config.yaml
num_key_value_heads: 4
norm: "rmsnorm"
rope_fraction: 1.0
qk_norm: false
attn_scale: 0.125
bias: "none"
lr_mult_down: 2.0
warmup_steps: 200
final_lr_fraction: 0.05
MLP neurons of a small language model. Each row is named by its layer, matrix (gate and up: input weights) and neuron, and shows model dimensions 0-169. Each number is 128 + 24 x the weight over its row's rms, rounded and kept within 0 to 255. Numbers have three digits each. A neuron's up and down rows have the sign that makes its largest values positive.
A block is one neuron, or neurons of one layer that tend to fire together. After each block is what it responds to, as a language model described it from the Wikipedia text at the highest values.

L2.gate308:100125120127130082151098093135151125146152093108122170134134146057116082118138105110160118132145142147142130108122137117105131140164106165174114147141096151168124118108170096129106109153124135086124122169111129104115113138128095086122114153122119118114127153106132131087088141129124150101125177129124176104112150118130114108176149176121098125121130134159148130154153076159114094098098113129110095120163111150108120110110117150097152107135089161122121149110107166145158104130145131158135138132152124142133133167
L2.up308:118147106138125134175099074113131125141136113102084156147149118115120095116109148124082103106102142143107146187091159139123126121132103130131129144146126152123131153124161116107158107146157138122095122137115128135115133172126173130134126123120127120073108158120100144106152110157080124117097133156155127131122072160144167146140132124105082162115127138161166084184087126131127125090090087138101095150197095090139092120139129177107144088107097142155088144104133135089157126123158111148150139128152117114141167130
L2.gate323:168078128134114150137123167100113100156127095057088165158114115128138109103131124123095124106120116114136142094107105093147121160151096140134140115142177122106062105132155127111114149086121123076146103091132105135101101108149129118113175090132120140098109072132127139122137136147118132111054135144120113124159112077130129169095097120125151167124114124114138111092116126084101100100112093137128115119109129147106125206179129142119134141190144132124151125078078097092142095152153113145135153103147117124121101121
L2.up323:122174141157113121156122121122179122083087154123161136146142159117125157142100131134138120092122147095143120157111118114124080116084134160116135134146118143175139123105117130174135125131105154151158142094151146154117121117125145151135094124144126153146066035137108109132117120142113108115120129137092141131140096122124145132138125100101111103115097101086107137101112134117126092093161109134106101109120115157163118116162089128155117128133142134145140121125105164136128090130155112102142186122124103143143090141
L2.gate448:115160120087113157147121107115160142148115142068172115102142108127138119114135128139102122169175124154151117118165181067132137120116145145117112176131124130111117163110129172121139125137147143132136153100174108119146147129157108163146141142142120132124131087125133077175132143137148084167127154126148145143112085109112139124146160149110107133088108120148089149128126120067149104108082111157117126120117153120114152112137100160113120143131151157172115125110110088162122134135140178133100129151134129149142105116
L2.up448:127087117118172074126160148154104154107114126123089096081143129128128136088112076139132111107153151139146156126142117140117094102122158096159168135109125120116101111125128122155115132081111125116035100142164143154135129114158138130161138127153120103111174128145113135144139158111101151159109125143082111127154118123108127125107159149062143117106145129127150132107122145149100167132116164098124151158188113136120127099157163112133130120136121122119089151134162136150140114092118085142115122119109150115137154158
L2.gate550:129147126133156110155129118142146114147178153095095127124097134148123129190144136119100144111091146153163080125129145151140135105157191093148078129161114130126120140112158176107152133121087131128122129100104135117094174178082164098110132142087140122093159124138112168131141138110189160107088161122132129118122125125140169091101141149124133167139130141174104119151122126119137129115151099150118144136153132110127152124119112161124108161152131162162146147136131083154109095144117137197135124151180116113137134137
L2.up550:140126125142167091099114137102151125185107088126106127098098139124122104159127137132105121125128145132160097152139160123120109167146129142152112160146165117077149158119134115114099187097140082081137135108087118127077147121120141108102126134117126140090136132184113161155143121099144133135117137100125113128132131191110145091164122119101111157097120119125134112133160125142104132107142086165132126119181111136101130108111167119156119133122114177141161111108124123109111084094118152160177139146134140152142110142
Sports terms like football, NFL, playing and skiing, plus age or kinship words like youth, young, eldest and grandson, mostly mid-sentence.

L2.gate105:139116104146155123161107166150133120136169142149165130147121132096131134104145128121121113156097117112157155151144119146154144133123095128121115125146116135130132114141130118123122155099165151115133090146095128137116076108139175129124109146127110125140160108096127128124155145088129177093128129165165147120100152106092119154129146098115134145152174105100146102152133088060112114100161143147125108107127141135132111127138153133138121122095112097134063148121131075092083112108091109100108099086131094144108159154
L2.up105:139104094115138100133125180109117150147143141122194138137170136138110120165118116134131144114086148113148172118103138098126123121123126114135109113133157098119161156154144142151128152107145158119104149109060162125182140101108152175100116142098133135178136133134110100130147123089139149115140113114123128119162144135133136132123125097124126132142156140112134126144128169143136122142147151192149142106131129126124130132089121133099093105111155076123108141136136085140102087118141088134127127137172104160149142079
L2.gate225:122122145095119155125153114137127115115116107125147111123166142148129120171173129080143134132118127143139127135129155139114104120147132147120115103157117154074163106146137104155140191093147109107134141136131124146139149176127133138130090128126149150114113098139103143137143145112141092153120089131081126125123110116076142127108097108148164127138154114135120096145139177151142135144090090121110117122130123142132130106119141148125140116141163125122125118145085142158148078068173109147141125144143083132170128095
L2.up225:144116088140157127141102155157145114104143139127101131127131126114137098164130132105155139153062172116145178111080101072111132092135123132151123086104138091110128113137133168120129131127088133142105132132151139129127141151168149163135161158129171175131093105160164125204154139126148154155124154177129155125104134105117141133192126138130148113150133097119134103169105140131071148102126095150104112118125094196103157117137150116134099143144129137160143138130127093100131125103123126136134138123151086135115127117
L2.gate585:080171166137145123165126107123166200182087117116128137145109121102113157154112158090153104151134144108121113139127121140126138063131157139106090157137141127116143124097134097144115132148126125138108159150133124125118168082137141116101090130116105101095139116129096133140102122143096153105104115102123126156138136131078129097108123108139137140085126121077113153151133142120142131163104132093114174139129119171086128099121172127164144179122105120136123123177095114121125139132164131151125131131152095140115152110
L2.up585:154125151130097141151135175125108130130089122128127109141116142113144089171155141110110107161170098138115130113122147139119122127102121167133095142154147128152127115132115133124124105131098091144119093138114114127129129152099117121155159151112143124115161126125110145140109136121155119135064157125139126139143132175082164088102130130154102059142139085128113069107114126144153152148117112092144134088118138125143130147116136161123064126146125111161118089108152094141117177126125085124077140099086144127139125104
L2.gate901:157127116124138138171110113114110144116136113173147138088080167110122123131108144143138142135047161120158133125127097146114150096124137178128109158096103159137110135101142121106129135140138114154082162102107103105153180110117123183169096144118154085140164121121122129129089106138112174158108133133094113136105112105124135132123170117106085126134097136115131093176148133164164172100145094158141140140116095121127120161137123143160121159121144111131133171150116110123098150146104117112127102075099092209131122127
L2.up901:110105100137138131117115155121131096114120122132115129106118145114122152142120134077131141119137122107132157133143098131113132135137108129144120095150131173130114118118142100100151112160136148102108128129127145063143139108136148158142086129111146110076125092138122152139126139143133136140115093175096122148128130132079136126139113122084106126159186172116121186133103118125121125138129113142146147120178154125134075122132119141101155112168085112108163160166113132132129131101121082157127130079138129196159107137
Partial byte tokens of CJK characters, especially 鈴 in Suzuki (鈴木) name lists, and mid-word pieces of rare names (Sa-ip-em, Hav-iv).

L3.gate60:195101118156117139129123100181113142176104128106101143144141155132134133123107152128125131126149153104106104122147139139144114170123190148111149114148154143129126134159152103084106094124080089161106130146130140125164144144168102143161118138133141130115123116118126171134103126114149112083128154095189146128104107128154107118153107130119096105136134159140112130141109134163089176094139114148155106159149127092150116083141127149154101166101132128134148111175133114111117084162130153159146145109127105124152131124
L3.up60:186143141099122131098150113090108142143128141154134104146147130140171136143138139132116091113142091125155099122089131158119161090111110090159119173146141155122137120097085118130159157139119120142118122090143113103124083148168135152116142121085086130145141142135150096130125119139135086138105090098181150105109160144150157101113099129117116091115071127101146121098114152125139105101128114112105128140099087102134140140134167151171117165111127125132196083114153138128135142151114136129165087152130165144150119124
L3.gate271:141134115095166140171145118158129126087135095081150129116160115146156099132157082081112119100096132108184123101111115099089130123154115153165120130101100091134103167098164158145111126125143148140084155126121129106142126070150167127106107151100137146104120139142138104122152135141136136152118130139138140113122114117098128108123126138149121082131146066111133150142128123107119080098101136153113113125116112149130104186116135110160100126162127161146103144115173141145125160124124144101118134132107085154121111158
L3.up271:109126100124149144102101122127101124132143101169121142092106152089145123110089122099125136129134119112141125113141111107143117104133115104134118138073123163113150130120147130123086168094145128155127132089104163097108100140110090123129101140105131138188114100137175145085162122147171139132146144138166105133090092097135102047101129085113117125133121118114134077181104154115093140166119142123128163113144128109113137135136113131130157138144173061106125123135137102142116144087093115128182138101107128114111143142
L3.gate1137:106134097105143132161102115157089115128125167114096112137119159060147148116138149138164117114145139131134074165152135132101089142091093142148116122153091067097105119128143125171140134216164102145148126160099171116122140136091146140138153163144146115148107143111120122120129126147136145128156111118134116112104142153113142148116135173128160150154102127144070147107137106104081153134130143142132120143146096112126127132113125111142131115109140150097121065152126130144192058170106110100117126163117167114132122136
L3.up1137:117108085119170094158122125122100145103163151132092116171127176120173134122122141094167147110179125135133087154132168128144088171082103094101103187127154127073132110122174109120116148146136115181131131154082141105147092143136156137154168138096109133145134085106129101145123125149136117148150142159126089130132124126097133189162132145121123089103111120131111128111134100115138106125130119149125111115147094128150098130100141120127144126115110120128153125135109114102143111205122109064069128105143173129101130102
L3.gate1249:153105107160153113154124112134107118123133158178094087179121133102159083136109102091135105136120167152142098120144168164195175154117093090144122096100124157105098111138116122105111128129097096154122107136136103133126114145144179165111113111158129102136110126107125072078131108166099129127102140092149093132134129127116101145131147139148138124094123135119140075166134129140062097136130139122118170158163131102171100098154129139119161115149115140142119123113125112120085112110095094139150158130122107117113171114
L3.up1249:118103121158112095137045129185149120141127156148066098117139140113167112101148105074135115134134148123081103131136112137137137161130113110119158146110140136109101134150119094116175131097151164155094119156153135115123114119116153154137114126136132112137091115127168130132172127121120113109107127170151121087150104110084083141116130140133142130132105159175114128093099127126096114130084091072106141108155103141128145136128161164127087150181160173116112104105136134117124138107157095179120123157153119133123137106
Fires on field delimiters in infoboxes and wiki tables, such as colons after labels (ISSN:, Width:) and cell pipes, plus sports-league and TV-programme name tokens like NBA and NFL.

L7.gate464:118161115168124115051136174095126135077078166089101126072161140115143115125135106114098153109102184120102123142097121134096160158142128156146128147160135091109130155114183139110157123166114161123143089088056102159135140162107075139126156143144153140135159119153115128152156122124101101140138144153181129169143097142105131135166135145129126128138099166117139151141100143107134128132159118136107166169126121167120167139129108151128125083157117141122081103103108127111148173102132161125108085080138122109141160102
L7.up464:182113115117131112154093147093140121125115127109118137102103128167139145190121135101154130133117149169120156130081134133113167117119086135137107103111140104138110169148124140100132085126108116143103132083158088106133168165132116182147103130178122070140161133117081111136121145102108119098106105102131173155151130168152129110080129132166168100151140150140138123138125122124179140164116133092124141116108125126122213134132152122158126109145124096137124134133152106103142166197152124159141156120141084095103141100
Three groups: of/by/for after nouns or verbs (impact of, hit by), CJK character byte pieces in Japanese/Chinese name glosses, and digits or dashes in list/table entries.

L3.gate96:098123106125092138146140112146128130128119125142130180125118153141076128150131159123127113152086156139141152138094105104131128093125141076093134138087129121067131134117129089123102135155138098164106166169126135122141111141112176095114127126136096129157126106108143147110142078128117138112146120165141120158119159136069108132139121086115142131158150116126126135165082171122152168147145103138135158147106111145135118102122108151132128087142151138104109128122145130128138143141093107090121117119077093097157098106
L3.up96:125139123146099158144124191117145121095141097150127137135107139139097116111131136130137124125118096119106091106108115137131157130135087140181137122157134088105196113142201136124129104137118128082140172160165120107134124143098166137118111098121119122139115122109129086160113124116086097093113064131127108135143091111145084111079097100104119123093148150160080096164082142135108110150181119140159113120131120141122107132115054116131064142118192147150109088144105114093136101128126138129121090138098122144150140106
L3.gate695:125124117182121100124109138132142159147134137107133132188104100113100137144122119140135101152093140121133133148133104147144092165126086123097059102146131092074119120118138145112152148138164133119111114083106115134119108098140120112113116130106142123091129134078143092101145123097115125104136142131147099127109139129155131131083132118162122146117140128108129117124157111117109152183093147126146125166148107150118098177138134119142162146128150136165106164097109071128131074137114147152097076116173115146121118137
L3.up695:138143137114151145101097143155129122131103093124124100116118123102100078132135116122167122187094141151140107105132090104127119105105137161132116128111100093118096130109134121107126141122141176179142156136099078138105085094158127123117121070108129114147099134089136113114094175111155108123129112118105183110124154102091141137117130147103142107127150176128134106088134130159136087204113134144134162101160121131138114110146096109149149149116095117089075138126105117169155126119167124109173095120117134133135095143
L3.gate820:147129137112125077150129143140092082104155106149091157086167126176136130082128101114125135147096110147128108162113123112163117151127143167142114100127151140157098147152113166095154145102107095085124133107120169098156130093137109138130135114130141144104132170109136161146109110122098125079122130174110129156136060076150106150094135134127109125102118107150137117153105137109167113120147151147156143160128110155120125153167143131178107087143147147150126131109133119129161145117119104090142139115095097158127138064
L3.up820:151107100127144160105121143134116100133107087148188138151147175119137100144106157136132170103157105093117118119148149130119159124125140111137133175117123074136116129098113120119128158103136137134104140110179135115138117127135096123151118155112114124155125108136126120077110123157139134123076106139160148144139143121157136099151161123153109105147123129154144154144138116104113107178138148083105105140157071156119154124095123171121166144138115158123107179096150154159105135124183110134087157137142131105119105184
L3.gate1139:104062089131139099163140132099150128112094071086145138116108098100158105113138118146129137114154106188126141145100115114132112142135147125147090138139107088107095123143144120124118138128118129128155155111112134113111130117141096171140148106123139136122141151134154144102145121161105109144120148160156163136158135115119139154063168106139137126130131096124134108201120130129149132101173174132076084174109117146150088153138135124101113106142105126086077120117149139094154131088133129100168117158158143160132130127
L3.up1139:169157118151165141098122143118159158130113116181163129182116150138105124113153185108162105116126126122128160100149080079130186131132145116113151130132114137173156163099082119091133126137101135121103129120160141123130094165111143127128141139163082101174093114117088090177118132124139155114117160145149164143177143127137128109147161146079118098128093169127114129132153107150157099099125077125099149114115087157088095133117128126124132101137124148149156150121137125105114164114086137156110123119092086114151136049
Mainly the first byte of the kanji 鈴 in "Suzuki (鈴木" entries of Japanese name lists; weaker on scattered word pieces, table pipes, and "that".

L7.gate1206:084133115107115154158100117125117113168177103120107158127149152093134141118102144084122091110137142123134102090145120104098130114138095123106113117158109141167149134140113173134134101129118138147124079135085100163146148139125143120074149140078147119158120137139103128114096115146130170107109134146166163114096099105156171152128119106080137128107165118110103114105127115118128122099133111113102160144177139103131106141116114161115111140097155130118147135112118147104129128080095116160109149133139129113106110122
L7.up1206:122139109106107110167116086169095095137104155127106110131146128139118135077132104150162109135161124147177128138122127130155150185136099140159120157147115149095142125147119132099115123136128095131175094097135114106140133113156123131118151139120141086131133065141090106100141087123141150118105109129112158117082167143158121070112138129143119107118125129153129113119132151177149123107122119111158140134103134164102079076129119131122088167099138126090107144122147149154116139131089165151149159126102146162111159095
Sport nouns after a modifier, such as college football, track and field athletics, table tennis; also line breaks in lists, table pipes and year digits.